config.yaml
vocab_size: 8192
norm_eps: 1e-05
rope_fraction: 1.0
init_std_qkv: 0.0271
init_std_o: 0.00409
optimizer: "muon"
warmup_steps: 0
final_lr_fraction: 0.0
batch_tokens: [32768, 65536]
train_tokens: 714500000
steps: 14577
MLP neurons of a small language model. Each row is named by its layer, matrix (gate and up: input weights; down: output weights) and neuron, and shows model dimensions 0-148. Each number is 500 + 25 x the weight over its row's rms, rounded and kept within 0 to 999. Numbers have three digits each. A neuron's up and down rows have the sign that makes its largest values positive.
A block is one neuron, or neurons of one layer that tend to fire together. After each block is what it responds to, as a language model described it from the Wikipedia text at the highest values.

L3.gate306:509488512483494505464511476495519527495469538470518486473506513511484489472542550525486524510511477509527491511503488490495518522462525474514509483479528496499510485484521509511519488473476436504479529477509535545488489481502488507452487493530481519500523495473493494526523494521525506456490491526499552483471471528469482521474523546496493505498497526509487500468502502503501513465529496470537476516501527477483494485481519458555537520471524530534
L3.up306:493426540452470504521443472510483541542466510515503490497460536563462529500486542524464536517491475501490530524521500503503473527470489501483478488533535467522520495497478522496508493479540485504497484505524512483538490498507512489516512512508508528517495458510485504500517497476482478482470496525481506465478490531521452510464491532544461444526573525529484492530491492491526490512504523528483495510540475473499557512476526461512491483516531517524
L3.down306:502500459484485517466573489486492574499503468502537443483505502500494504531497486528513535486509505499531490485531541452464508523524575526498479474516479536494497512476496535518472502527442463501456507497450476506508465491520492512467497482487530542473520500540495493496543501476526470498497500515497525463502502510502506527475501486522518499488490499507494487499490523517517510514454456471518558495486498481502472484528490460509523491516492504515
Multiword name nouns. Head nouns inside proper names or descriptive noun phrases that need a following word, such as Marine (Corps), Register (of), highway(s), website, Museum; also as, by, through.

L3.gate600:509537547495532494495478521502492468526497485537404511522506471524479517494466488504503458481481564508493498471494503486504526477485476444545484470518485466483465488500513484469519501515512525491509527529491470474511506504486504490496475490523506501512487500502531509519508570480567549510512476445481483478527499503478524513493498474512502501522514521499510451490489503513467492484497452477479506516495525478495516531470463500468546494494483505501
L3.up600:555513527461524473509499502500562519517467506482498462478465510458553534513477468543493476500479504495517489544472537480473520503494481506494489479487509503521483484512511519467454481533495552494519516458531474494535547524489501542523493549505506471515556500495512466501489534506509538462470529493489514500528511429489488514523501476482518460495518519499541486467522528509512493516472457460513455485506527500504517493442488528509498527499511513523
L3.down600:511507508504475493483513526493517553527507504489501475460478538491520478540488502483481489488495476477528485480489509484519512487476516474525503543519454509479476522559476516501474491442504530492512535468517507490466485535509513496473480551507521448468496505519551494501539486495510499550489495485501495539487457515488509518489479528493469475500498515544506496518502479470519479512488495528509468481517564448487477513478522511520493507502505509530
Word-initial subword fragments. Opening piece of a word split into several tokens, often in table cells after a pipe, e.g. Kun(g), Nom(inee), Im(ages), Mel(lon).

L6.gate151:469489511512549525502469480515507510493505502469551557511484498491466501509462509502492475483480493551489502491473472516483523502505474562450511478524505515505525506502504487537473499510528550475497489488523493535509531499503487523510482472533517488461509514487506508476540509527540528498484543477505458488556526481515490502461474506503490509461434535465483540558489467560495475514523488485461519499526484513540523487497494488489467486456528487470
L6.up151:437513491510522521553515502536547490518487489510489513548538438495472519463494536460489497496475504509512513521544472494499523498522466501488484542517525506509531513476464509487546460516527503486531485500500440466526451470544514493497461499487500477475497517515503487513511505518513476498486485495463478530526537471478479523505532492482465475470491525486459521518488518467471482515503554517533485545509527498435503486492481515508513488511496487494
L6.down151:460502495511492506509543517508504549483528510492499476471551549481488485490469523497455499526473433527550530486503491466504527518493490488522483517474494499461472492537537497466516508468524476494529500491473476523466483483529491498471517503499488502511534551543460509512467503523513453521466514524455507552529527498504508465522513449500464488508480516476475524497490507522498511476490532504485509511527490573459463500521532521500486519486536475490
L6.gate200:519546481468528492503525554500468489524480509522526497498536458503488501530488476480545542530468484477483502477516425542520486474496537498487417450517511531459529496486521492519493528501461553524526526510494495466503534501523464507504473482491439503490527508499510529486524433478496475508473487521501504503497499519495510490467534500520484548473511493466495462517532493495478503516523481506488487487493481501527550519514497495472499483489518522448
L6.up200:512526487475532532531506523464469466469515499534484484504514481494442501485472513511524494525495479477466524485530506490529497521488462499494499460453504509453516501484510473501497498486480504465533488512494494511477486509518470540493481488528492503524501489510494541492524463468530477529483513500519493493507482486505523490474538522502504516447479535538469484485473483481534490479512504472465483495508490480514497497437489474513491452503469527483
L6.down200:497465491505519479530510490479509488513487467491494465487494516492552489490468488460506512516558538538517502501474520498480480510494470487480508487536501461494477475497464490495470488463528514501463509466499544522512512470509514498498465493492527494500485518483457511518520474486499516494510494510537481530527527512525519512503487441473506516496461487505456473517516518501493506553490531478480524500490520494507498536453562491515504473490479502482
L6.gate662:548549524519489498508476509524510533512486514511474533492517500536452533524517448457502520491488502518498495549548528536547478481513535441503519481522477532523481500497518519501506527502482520527483516497500543495457469491496508449480456531524492492534496448535527519472531484495509475524478499487518508497483507486502472494499503483522497513515503530527482462439479464526446433467521509531495495515497507501488485467528510475519484475516499513469
L6.up662:508533474462546553490523534480430490472507546547504492517500509476527444493533538495494524494523487535493501512483517513508503486534536476485502485509502494467536474478509520483463467513508494464515517478496492503520469474522449522478461503501482507511478497514485505540537523549516556505468505519507486513523512496520498461503504532543498473497531492526439480497506542521504520525495517488493524495510490502481511499530532491508568471493533490444
L6.down662:517507517488485488467519439480503507486530527521507490530485490510461519469517479509489446534477508474528482499459525495490529465467496503510484470468518524465496485473524498506495494508493500501466538487529462508477528467510484528481528496472516472473481493548500528461538535495487487501493512490485499452505505538514504469509505544490467443497523523500504495444458512566503505516516462500500515459489522507508511495480476520477434509489473453463
L6.gate689:465514522476513535524496474466548456540494529495534474503513480504484523473449482486424484529515480490502493459486498504549548556475528479497426518485514497486507472519532506504508504534467502534506521475495511503543462485479503558506500476509482501529507491461458494527487473445477541527470536526512495530515503468517503471457509503475504512501509515535461501501537460507488472532482522464554501508499508531512479510576468526494529498491428543510
L6.up689:515515505490482494537518509484507511500449482477490491506546478529479501536435523537550524489527488500466499532456501486491499494492526521540489518485542483480494540483493464507533515517489518512503557450530512476487449484545502519485487539464491471497525480466484481484499525466492517504501519523476546513502519515484507505522494514475514472503486508507478506517556474487537517466482519485536542478514526523539509440499494475490464521488513524473
L6.down689:491488508475527532481544502505501510476510514466532469493515499487468468505478471564528471492491532505489495498539510489512439521557558489493424496489498494526520468482495512520466521511528494492513516540477538452570472456511510527491458516532503440505484566477498475523473535439509521522482453535516529496502476489507496493533500505488501518511468482495495538507563494436499493492499515477518524503504507559510541499515477524523471466508466490549
Foreign names and places. Mid-word letter pieces in non-English names, such as ğ in Qarabağ or ș in Arieșul, and whole place or nationality words such as Moscow, Afghanistan, Soviet.

L5.gate554:499497509511502467514497512514508519497517498488545479528548466541477503551514470503459496478503492481501517498494496491548514467533542489487475489483513503501483499485504507486503525453503491503486479484518455475472520473427506521491552520520521483503492487520529471520525487470478517501498502508481495513476467458497542548466528482507480485522516518520523485487507478514513533513495505489456501504484539505532509472527496491479477483541462529484
L5.up554:537502516493491497530507489497484473525525531490543536507502503488494491486467497542539478483497498525501483451467476463539518497506535492486477500491493529467517489525504524486529475511533490469509480523552505475463543506499465503524495490487470474549510497457506512483545487483512482493527452507473507525483524538501452506497490456508456493522480498485488494526502515504519487423523503437515523457515494481517469536507478490490526490514514517507
L5.down554:487516497511533490517476491515510494563500527517477488517526482473468519484512516534499499472474537507475469512478523459477534482536471515523501492534541508483462497510477536489470521486538512468494515532497450459480522497543473493480509544449543470486474477543487457533548487523491490481496568565503491485482502498497521479546556489461540490543498525493477482530523494491569525501510516470529466533508494530519510489477478514481525526480480488434
L5.gate682:483450510503504501530460524521498556489530465474504495505511502542501496484486505536523505481474467518475525481497550494537500509502506526528490525454521495514483493531499463480533511497533528478421492525482514533463510473486491483520462537515505520498483536489496565506514521473491531488514488482487498535507520521478538509517489469514497508508518485516512499507482539498509535491507503481467471488504529487524513471508492525469532502489529519532
L5.up682:476516502527499539504483474482501472530495525527524510494493457515492492493491521513476515517504520516536448549525549499471540488504489555482523523509472501496521499510522491461539528463491472504505468529495545494460473453515495525473495506507509500526488511492529493505502493497492487522487526499531523515516469491489478517483494519509472513518521498503514481492489462513494493478512532467529535531503493484448488526511470559530490532493538527490
L5.down682:491463468525509520528528525480530516480509528532530494532502470475539457471504552471462488456507518478522451533495536499433494428473480488462516488507480505507443524489467489494506477486471469529484535458427463481471512478467500518501535485513537504516529510552494508452470496520493482468511473549504491473490503471470485512489457530453482507538500536465506509506519504497545513503492493471472507537544495493447479541450488505496512506532531498456
L5.gate803:519536531500470502501539476495561469550515512443500551476503499512521505511496491536500495499423543516520503546459504501506511503492487478467497501487477473475468479495481496514480461463465515503517516480529535471468510529487496513513498502493494541506481491474494498467499550537540484488493513516525470498507474488499560505521474471492545524448492553439469517499516572513480481518489527499492500472470510496504505491484473509471497480498513490476
L5.up803:511467514511466472483525522511511489472501463479482506478489512510542490489501522486494480516454486496499539510495505515516457438486504482495534476514537443487547497541504466538530464485524472489495532454492524527512518497521470532525508485525467517486518513441486529495468495463515490492481483506500518435517510492489473508481503535530492562499554491480475506475535473529468480496470490489512500517510506527540489526489467496509472502490486487474
L5.down803:492446541527487503472521475495507501516489499463480505531458538480482535471531453506502505470507496485512533535461470484523491520471462535475502466468514519480490465499437530515533498516515518486533528507452521508515460472517457490539516520502501476503503511482505506518480492469475521501502539508482519460448477502472459576437520534525487541476564499518459534529477514481507499499518474514507538522491484481512494524535484508506526519491545494493
L5.gate876:487469512494466458565520476537514536565476516460532516533510499546509518506502521496453486564467509525539538468509523505485452533509490504448479522456534461508493450519498505498488502452538500515481498456532481475485493509520493480460503509496523474535481467481452510500511463485520525529524514480532475474473487488491524497558519506498484513453502518512473469504482472554547500540502544463514488514521519489520501523519456539529478469540481539495
L5.up876:498494537520420442547473462513517476525518522507498511501521519522494500478523494504519500515522465474468457537492516482508498515462524522462509468473476509510420501490520514499522511527515544486495537542468479491477508516501498479512488524510488496545512459471498468462489482498501493505498516533540495509522493503468487493498517495506442490480503537504495505451488497503524521505472528496493505513482499502478467503507463480562478464504528476520
L5.down876:485514497486493458495498533515528499499554499463523455505509536486460481490478495518500480495538459513477533494532473498486516438513492495533470497475520474445474501502517510552505544507504508465499461544464442533513495518537527483497491508521458495474478528494519498486493492539475497516479496485513559491532481488437516481467456469495463521526467503468479537490523496539554505517450512507514492486497492534489511501490450513487477512539527548468
Country names in lists. Country or place names, mostly nations like Taiwan, Finland, Singapore, Pakistan, in lists, tables, infoboxes and "born …, country" entries; also en dashes and years in date ranges.

L6.gate588:489487480469518502516504498494470474537516501538485479515527481521548526531466481474507472519513517494515483477502503455523511451486504471533500517507491510501494511501536558469503504472565497496486474466481524443518476490459543441522496475525499514512516506505517530550502502502450493469454497466486548509493474514472534513514479519489542542517504475531482511480493537508504496515502483512494531543499496526523496479477468535497500500484550501505
L6.up588:500502458475491500504535477518489516485565518483479478556507502472499501515480521486540490478475518504452496505464479423536525543508480471497520519529497493500483551504493518520453538494549486528494447496513467503494508509496477531492434514488503501494499484506516466479513492468521490466481504511504475495476495527516479506516498518459475559482499498504484517500499517519536495505510527489542497480435546474471502492538507490508500532495534501457
L6.down588:516464491461446482522526452449516527504511449476517515467516467519466482484472509482487503540486489549503492513498481482469498526549526507516533525527518505510510543530459524512526488491514513524510493489515478518489497503485523516530487479523508513529483504515504507553502496538515527539460524521469494538501520533485488520506506500502460468495475487488509551506506502475505482551528530485497493522525515496491530495485505496475501508444501513425
L6.gate729:481523502475489481446505501460498489504454524507541521484485535500508576473547515496499510501483444489494469480494527477516497461463529502468466528465501521490497523491469487505532528490468518483477477443444535490466484502478505457552471469452505491457494498508498508496477451477505549463503498489467523471476522502468481478459512516494464518517497479507483450490470520520497494484524465487546458457490501486481495525513459485474498466517491527502
L6.up729:496467505523485525516486484496463488493537475504469505491458451517541500518529473497495546506510492481462463512514487520466542465517564480464487535497509479485492508514452479469489495534519455448516470479459529476522490516508483499503488539537503503528471500524528470518515494455488501461501531511509549473558448501518512491494521497502481483471584459504473476480527518494511519521507503492479462487500504508463507467492477501503492436503518517512
L6.down729:509491531531483526515579511490559509530485530553470521473497511534521511495475448490468534509523495520523502449510510519466519490484473483485502510492438469523483485447479485482465493500453510498478530508518491513564473507511521499493449508512517442533525498521474490485498447504502510451491523482473510558459532500529479502464503526527505519497523517505461498509508498453537536453489467487515549460490490523451517523485484473541502475490511520449
L6.gate777:489499469498467518509464566499465467491450477541558470469493517515505525484528505498452504479508528485445528495510498517517501496490469530503477493491489506494463438468541540499503452496486498508505478545483539539505504525483531514521474470502463438474458529476462468533490494478462485479542512526480494503505499463492519465532504498527476508488519526518492522457474443462486479505456551532459493520482528450522459478510441518474517510513503488530
L6.up777:490521517520449504472516521520478484475500520526504506509506515522529489467507528518486495499506504503473546517507460463512520533526516475501502500477458526511547517521531465526469470530531493488481522528510472516507528491478531507487530509474520498479472499502498530541437515486502471483478522510499480513523539502480490498531460435502509525526515476504477459521524482477496493467468489489536481496450472482550472518475471482453513503529477509495
L6.down777:509483506546501515466499510484491500501520505490516523496543510478508495519563457520491488498534491488476526536503535496528494520518558465487500487489526491518496495501499510502530463541526487474479518506470494491490501525504477490469500513499512491504486537509474502492499497478534538503479538523498509520492511473528512503488487533548537476495554477514486518513496446504467512495490490501540487495450485494468459483506455538449502476514508507507
L6.gate788:490525498474482544508507544521442487496496480526518514516488492499486491483482526487491494537502546507453465542537523495519522491532503457478479523521453469474491465549504501480462473505486520520479528520446506548512506526502535516506463509494517476511504492474487505467580460510510503507504489519501520514495524477496495473456533523524513519492539507528471497472479463482516476513492516500503521492501544506525503476507523487489514505504452481506
L6.up788:500495479537419529506503502540477462548477513492487479559488519486495510474510471502484473516525514493523531532486501520498515503520475507514470535523508540495510504498533544481517528500462458476508535490513509492486491567517476496448515483460484465492482472507528495496533517476516504511495491499493543473502510518484511503455543508513485529496449507478490464505474557511523497483515486519530511483489540494477526464517504508493512465518538489513
L6.down788:517513478478479549456491473547476514532479469453495483493495497487548501520495517491476489490504513541469497492547479494440554479498494503452489530468489497486525514511473515526513510507485447462473471512490475480502474533498489486471540537520516530475460473545471483499501543516483508519503517528508501463510512502538525491498492433511524510522496543510505484509483521490469529517531415473446527482486548465490512515483506509504477465521477519486
Name-initial fragments. The first word-piece of a capitalized multi-piece proper name, often repeated from earlier text, in tables and lists, such as Hay(ward), Pat(iala), Ram(narayan).

L5.gate29:485489461486441457536500488487475496515496484513510506487493470522487470477507536489492488505499520496511540542522492523523488476488472572478492475511520515519495522495527503485539501473471490458533502492477493505475541503503484554493516483492515470517501465516533486541500490485513446514478488517502450476503518506483471497518518517494460507499518482508549477486489511478499492519510456482544513450485522521550509517464453517456497503495548460482
L5.up29:527492492505448522512480495462500482506540495555531477503470473497529460518481513475510497482509520543464527516538508506488532526503522495534481463521524520519493460517450543540479536499498479497499501467507492515504540496500489484498513516483515471455507555495512482506463483487487510495513507533531497498528533550451523501517497455489538502479504502522498516512487509505552459510470491509497478513519515509506470504482494528502496473509472519452
L5.down29:537528479481492475444473496500456473493533462469498559514449525514508467455492478505484488499535571487508460482498504502516471483486485514496491505507542537505516483530469513528524510528477470560493515481481507513512472555464475487538496444521463500504460533518510473530523529528475516530493505523491480552532496505556497520528485504482503515540526479555490491475460510510497479486519495504517472500504496487506483482482483488490515472516489485504
L5.gate602:488520505484495517481480486523510519509470517525477444497518520501523508479538468517523505461544530486500490481523487498517513494505485480498464513516539520487502520529480531537478522494473505495454510521485505505497506481491478497475500488496474509496513515493532513469548505558492521526501505513510499512482482530486520525477500479489502504486495527462578510483515494516535486496503494506509492498494497489494516472520464481497507513499497483513
L5.up602:476481481492483494500497532519481480489534459459564485519487546503528429502499474515485502568546549507495495524462517475542457484497586503503467495492515460493478525512541494458462480476502513493497540517484516499498457443511539514489500472469454486502504501495554514525475480476522471519494507468493516526516532535476484486495500463518478483471483513465516467482533503490525489492472474468484476491496504492490479514466475463504477522510480548496
L5.down602:524475534458452516545508501494526481459493509478519520535513529473487469542435508519492465508518515497493504485515466567497467441474509514504530525483474545484496513483481471470519539478505475490535520486466510514547443527497544494508508487510545482506501500522499479571515507494467476474492493477503514464520511500462458511506470501479551468486521535452519493480528504498441473482508506572461477531517514505521543478493506500546504483473473526469
L5.gate609:494426487513482529531455472509466475443535497515515500454512456526531484485506488500525508501494513507470516503515482463431521501477508517488517510507507544487509493527492501563473537517478527472499538531528485496478510524518528489464511472461490511484528449477511499491475510476528550504518483519504524453454524535461497476518494504520495468515522478497523498507506516482485528508495474483534487496486505493533504501475450507530511487511545487485
L5.up609:502482474494468514478482489499543467461532524454493467472491456512542477479513484475486522532494525502510519479507465501523496508508536493482497507513473512546523532519475544539482495499483534477489531519451449461466539527474487507471524468535495451524490520489515484491467493503545473455550528507497496501478544533453498474500528496512504502530524513527484511479493520481513508550519479481534478502513498491486503449455489479487495547510543538525
L5.down609:479475522499476490468535506483497477472518492488456502470505545517516491495528526527490545511511531468494495475517488506510515461511506476497442523467497550518527501470578509462492513530530480471509524510509513516501474491499521539560534506519544494520459492515462453500504462499474486501494508511523474507505511515482462513480521474478554498529498518541485505484469519480472468479479500466486546497483488499501473502500510523505531466556472520488
L5.gate759:502537494497460515500476490545484472488514537459498515489490470544499516528515495502514497470467487520511519516512521512537484485493521501532533496488496496489528511531441527520497484533524513527528561536472525538511519534529515492522515508468450476476529507499503474509485493500508465496580483507509515478499508507463493527478506459487495458475530470517522519478476509487526507505492521506490495488479513482524521514524498538539484510525534493479
L5.up759:493513507506442464560444485520526492506500508541487484496493546537519515491497516487496536480487513489473508507498466472460545446525490479520515488492489497509532499528509484515455510507507481494491494547462475502490534508503534539548541492508495463500461501461471524506487496503489501537506503541505472489509503512472494521492492459533510464494518503493515505462515515539487495466538484523505495457464520508504494505535513464514489503505520507452
L5.down759:501540528475471499461504498536538492467526472501462520494536556456486486516548483546540532502448519484487512430479494497539510483458503530467488500470469520505530514487510521464504533485529559477500491490506498488452471482487541523521529482519466509479509524498499500528493479459449545498497538546488517502469541506522549496473455520498496512491531514523484502502522509466530495480510469530507506482461483472528477489505532489518492469470496469508
Proper-name first pieces. Opening word-piece of a proper name (person, place, club) right after a preposition, comma, or table bar, e.g. Mun(ster), Ash(dod), Krist(ian).

L3.gate234:493486491519494490464487478537501507521520540436447507514499518490530495480524459539505465453503486489483485511493511484480525503490481521506489505483518498496527486485520507486480476477540533510469575529475540529497516509500477537506480537494494531457530527509508501509506502516439471497487494492486510503488494521518545546480503503478456470513519492528515503517503494495486478515477567545531496511524509544542479476505536492488545471547490502489
L3.up234:533487514510473486472447508480518499482453504510527489520507462507522514438512480489476511515526500483501499465516503578531530507491556561500475506492502512503471493523487471527505514492523515494534534465494520481473512534493471517480494507469490474486476447490469461527493490492495524518508486491517464527466475504484492466455529452502535472486476497484525482512508507491534536506490499489503504488562548485491463523526480453514490496505495510516
L3.down234:514508490515526498501445512495524515495481501491574477500542499524495510479483495519499438522482528549476484481468532538533487471467544534482459493505514529515529510505452523478566511533513498462495499487488503461462544512510481509484449525473480485517428503481521503538491476471501513502489559485508494514490525521462451478503499508554511542499483537506531465499475527538523542509521524513488514505493516487477500496532461509513505505483505475502
Place name objects. Names of countries, states and cities completing a location phrase, usually after in, of, from or a comma, such as Pakistan, Tokyo, York.